Weights of a small transformer language model.
Training: a variant of Adam for these matrices, 730M tokens, 6305 steps.
MLP neurons of a small language model. Each row is named by its layer, matrix (up: input weights) and neuron, and shows model dimensions 202-297. Each number is 128 + 24 x the weight over its row's rms, rounded and kept within 0 to 255.
A block is one neuron, or neurons of one layer that tend to fire together. After each block is what it responds to, as a language model described it from the Wikipedia text at the highest values.

L3.up470 [113 122 131 133 119 133 142 140 123 123 117 126 110 131 130 100 105 154 104 153 149 138 110 130 125 118 147 117 100 104 110 149 158 179  98 159 105 178 101 115 126 116 165 125 103 149 105 160  99 135 153 153 159 168 126 154 112 116 129 127 107 136 117 114 111 120 174 122 165 108 108 145 156 145 142 158 141 110 103 117 138 133 176 119  97 112 125 111 147 120 151 149 134 117 111 125]
L3.up495 [134 138 119 122 119 127 140 136 114 124 135 126 104 144 165 128 142 144 131 137  90 162 165 109 103 123 130 134 123  99 119 129 121 137  87 124  94 170  96 164 121 137 188 170 180 129 110 137 157 121  84 152 112 133 122 141 118 165 124 139 111 102 136  85 101 117 154 152 106 139 116 190 174  99 104 142  96 114 122 145 138 146 139  94 115 137 108 101 157  92 129 149 121 134 163 110]
L3.up530 [ 88 123 148 108 159 119 176 122 121 162 154 118 133  96 113 123 143 151 151 141 154 155 147 120 127 143 127 123 107 145 107 121 104 153  88  57 120 158 147 109 166 134 167 115  90 136 113 136 119 122 142 134 136 143  66 146 104 121 137  94 120 178  92 111 104  99 161 115 179 138 108 134 121 161 140 151 154  90 195 182 130 126 180 139 146 103 138 141 123 110 115 126 141 128 107 155]
L3.up1934 [122 107 119 107 131 134 154 123 145 126 132 145 117  97 145 105 123 129 155 101 123 135 130 143  77 150 128 120 135 124 144 146 170 115  86 165 125 175 139 104  95 122 149 133  71 128 121 127  86 121 111 139 144  89 108 142 156 118 151 110 100 138 101 151 102 128 130 122 123 139 100 136 166 161 153 134 156  99 115 132 154 127 137 123 115  85 132 112 103 150 153 136 133 111 142 121]
Responds to: Month-name tokens inside dates, usually just before a day or year number, e.g. born July 28, in January 1944, 5 November 2011.

L5.up1658 [135 178  98 100 128  95 144 108 159 127  91 129 158  77 107 102  84 156 158 112 154 121 121 123  94 161 130 122 115 161 129 121 137 133 120 111  90 120 153 113 133 123 120 122 134 133 123 100 123 115 173 151 116 135 120 169 149 115 148 129 181 138 128 145 112 116 134 127 143 137 139 134 129 163  98 127 145  98 120 127 164 108 126 107 123 117 121 134  98 136 138 121 129 153 156 192]
L5.up1933 [111 113 159 132 127  97 165  94 177 130 144 107 128 139 166  82 119 132 116 148 152 139 123 113 123 135 149 134 134 156 136 130 127 171 149 143 130 152 142 126 146 145 136 108 118  96 138 155 107 142 151 192 147 163 120 124 127 150 156 126 132 102 108 151 101 113 147 144 120 107 119 136 143 142 106 161  83 117 186 162 119 127 134 158 125 101 132 135 122 139 134 134 124 109 141 152]
Responds to: Decimal points and cell boundaries in Wikipedia data tables, mostly election results vote percentages (the . in 58.5), also sports stats and column headers.

L3.up400 [167 170 151 149 116 136 118 113 171 142 146 103 102 103 151 128 108  93 158  94 105 113 142 138 139 148 128 132 158 131 113  72 154 107 142 180 114 137 101 145 106 113 151  79 135  97 109 153 111 139 117 176 146 129 152  71 153 159 159 109 144 116 144 121 112 126 130 145 103 135 142 127 164 127 122 123 112 155 104 128 146 138 116 158 156 137 147 112 148 173 148  85 147 143 149 180]
L3.up733 [112 127 137 133  94 141 108 113 154 129 138 107  84 122 114 178 110 140 131  84 139 119 104 148 120 138 148 131 156 149 104 100 140  89 140 142 119 125 115 138 138  98 137  82 132 136 128 127 143 130 100 161 114 103 152  92 143 112 131 107 127 141 109  91 111 140 162 127 146 167 129 122 145 165 152 146 103 116 102 139  70 152 117  96 145 122 148 133 154 134 152 127 144 141 174 110]
L3.up892 [129 113 106 136 110 121 129 126 123 166 176  90  78 152 131 145 121 115 125 110 142  83 128  99 119 138 127 132 164 111  99  79 144 120 179 158 143 137 128 155 145 107 137 112 152 119 129 109  85 122  98 177 122 118 190 142 153 120 136  92 157 133 109  90 119 122 171 163 116 164 117 119 136 160 117 174 108  97 143 143 113 148 114 113 127 155 166 125 144 114 120 136 173 105 138 140]
L3.up1641 [157 115 109  91 112 134  81  92 162 181 179  95 105 144  90 142 103  89 148 126 137 133 129 127 111 132 131 139 123 121 142  91 123 104 159 161 154 157 110 145 158 110 126 143 177 117 111 112 113 146 103 130  92 125 133 115 147 120 149 115 159 146 110 109 109 109 152  86 146 181 174 118 110 136 107 169  61 144 164 128 118 112 121 157 105 114 130 123 162 123 166 115 163 116 124 136]
Responds to: Digit chunks right after a decimal point, thousands comma or time colon inside numbers, e.g. 23,'00'0, 6.'40' m, 7:'00'.

L5.up324 [ 90  98 142 165 111 128 137 106 144 130 124 152  98 116 165 128 120 158 148 100  98 150 179 143 101 119 135 119 132 160 160 124  99 135  88 135 136 165  96 128 134 151 144  64  90 113 110 165 154 132 154 146 126 110 151 107 115 144 113 125 125 118 128  86 111 108 149 114 152 190 126 106 124 113 173 130  95 173  87 130 143 163 122 146 127 123 126 138 144 111  79 111 129  98 125 113]
L5.up774 [117 142 177 130 120 168 139 122 121 166 143 139 103 143 149 120  95 136 139 150 127 175 140 143  72 106 134 101 108 157 137 164 104 164 103 109 115 165 113 117 137 123 110 150 116  76 113 128 158 134 137 164 125 172 144 148 111 166 140 129 105 117 119  81 111 126 148 119 151 127 106 148 137 172 128 196 121 150 148 145 157 139 129 157  70 118 143 163 101 118  93 123 148 100 117 137]
Responds to: Month names inside full dates, strongest in biography birth dates (born December 13, born 13 March), also release dates; weaker on "from", "in".

L7.up509 [107 139 143  47 129  78 142 126 177 124 142 133 128 151 134  89 126  99 153 101 164 129 116 141 173 122 132 114 122 102 134 148 149 145 110 177 129 125 157 103 142 127 114  87 120 141 175 119  90 135 107 148  77 140 122 129 102 140 130  93 131 117 163 122  95 110 117 118 131 138 126 123 109 174 109 172 136 160 125 134 134  63 132 125 129 116 151 156 123 105 108  93 135 144 162 131]
L7.up523 [175 124 136 111  95  83 156 100 152 146 126  96 109 114 114  78 103 159 104 132 181  94 128 162 141 187 120  86 115 126 149 137 124 138  85 111  97 148 101 122 112 116 131 165 130 115 105 117 140 136 181 156 107 168 123 149 137 148 130 119 126 103 103 157 101 106 150 169 112 124 137 131 113 111 112 115 143  98 129 117 125 110 147 122  96 137 104 146 144 125 168 162 149 112 143 135]
L7.up633 [171 140 118  89 112 106 116 102 105 130 139 120 159 137 175 110 116 162 102 169 116 122  73 142 139 123 101 148 117 152 129 138 153 152  94 113 135 111 105 117 127 124 118 161 105 163 149 101 157 137 128 113 142 117 181 134 121 147 108  97 132 136 118 165  96 128 144 126 121 168 158 134 113 104 107 146 123 128 146 140 110 164 138  83  98 139 108 115 100 124 144 136 159 130 117 162]
L7.up950 [118 100 157 121 151 100 152 130 162 137  79 158 149 138 125  77 100 117 133 150  81  94 134 162 173 113 135 118 159 134 123 119 140 131 119 152 136 146 120 157 151 150  98 145 108  93 117 103  90 123 148 162 110 140 161  74 117 181 128 141 168 109 159 135 110 115 141 142 124 110 102 136 141 139 121 213 140 146 140 139 106 131 141 163 121 111 170 110 156 117  95 137 134 143 133 115]
L7.up1211 [101  70 140 114 136  83 162 133 197 188 127 163 135 133 158 152 103 159 130  80 144 140 151 149 154 126 119  97 135 149 120 144 107 150 131 140 145 144 161 118 128 115 139 115 110 118 110 166 105 118 139 120 111 149 177 184 128  91 151 143 106 104 110 130 121 124 141 195 159 108 149 107 117 127 112 123 101 142 130 120 109 119 101 123 105 164 126 183 121 125  91 117 158  79 148 108]
L7.up1300 [110 137 127 131 137  72 125 118 159 127 115 155 111 132 145 130 134 115 142 152 122  89 147 123 111 154 106 138 145 144  91 117 163 129 160 146 146 140 127 141 146 141 183 172 162 113 109 177 128 157 125 139  74 131 132 159 139 114 126  87 104  95  97 123 100 130 143 113 164 113 114 133 113 105 114 179  83 131 138 151 139 152 125 136  97 146 118 103 110 125 113 122 111 126 130 118]
L7.up1452 [137 132 104  95 126  92 165  61 133 137 134  90 135 110 145 107 112 128 134 130 102  88 120  97  98 150 109 134  86 163 149 110 125  96 118 148 118 140 146 115 131 124 122 179 154 110 127 108 118 120 160 147 105 168 155 153 115 136 127 102 117  90 126 157 103 129 130 142 107 159 155 109 138 110 109 157 128 114 169 159 125 131 131 127 178 140 132 113 129 124  94 110 136 141 122 175]
L7.up1691 [150 128 130 107 121 115 138 108 156 134 118 140 129  96 106 132 114 142 114 121 139 131 147  87 134 128 128 137 115 123 145 133 110 112 143 112 103 137 132 161  87  97  86 118 133 125 118 109 145 117  86 152  90 131 156 109  84 110  89 133 159 141 119 145 101 134 111 157 127 133  78 116 149 148 132 167 115 150 146 138 104 189 155 124 126 138 156 185 103 127 149 154 150  90 127 111]
Responds to: Integer part of the percentage in election result tables, right after the vote count, e.g. 58 in 58.5, 61 in 61.4. Weaker on other numbers in tables, dates and coordinates.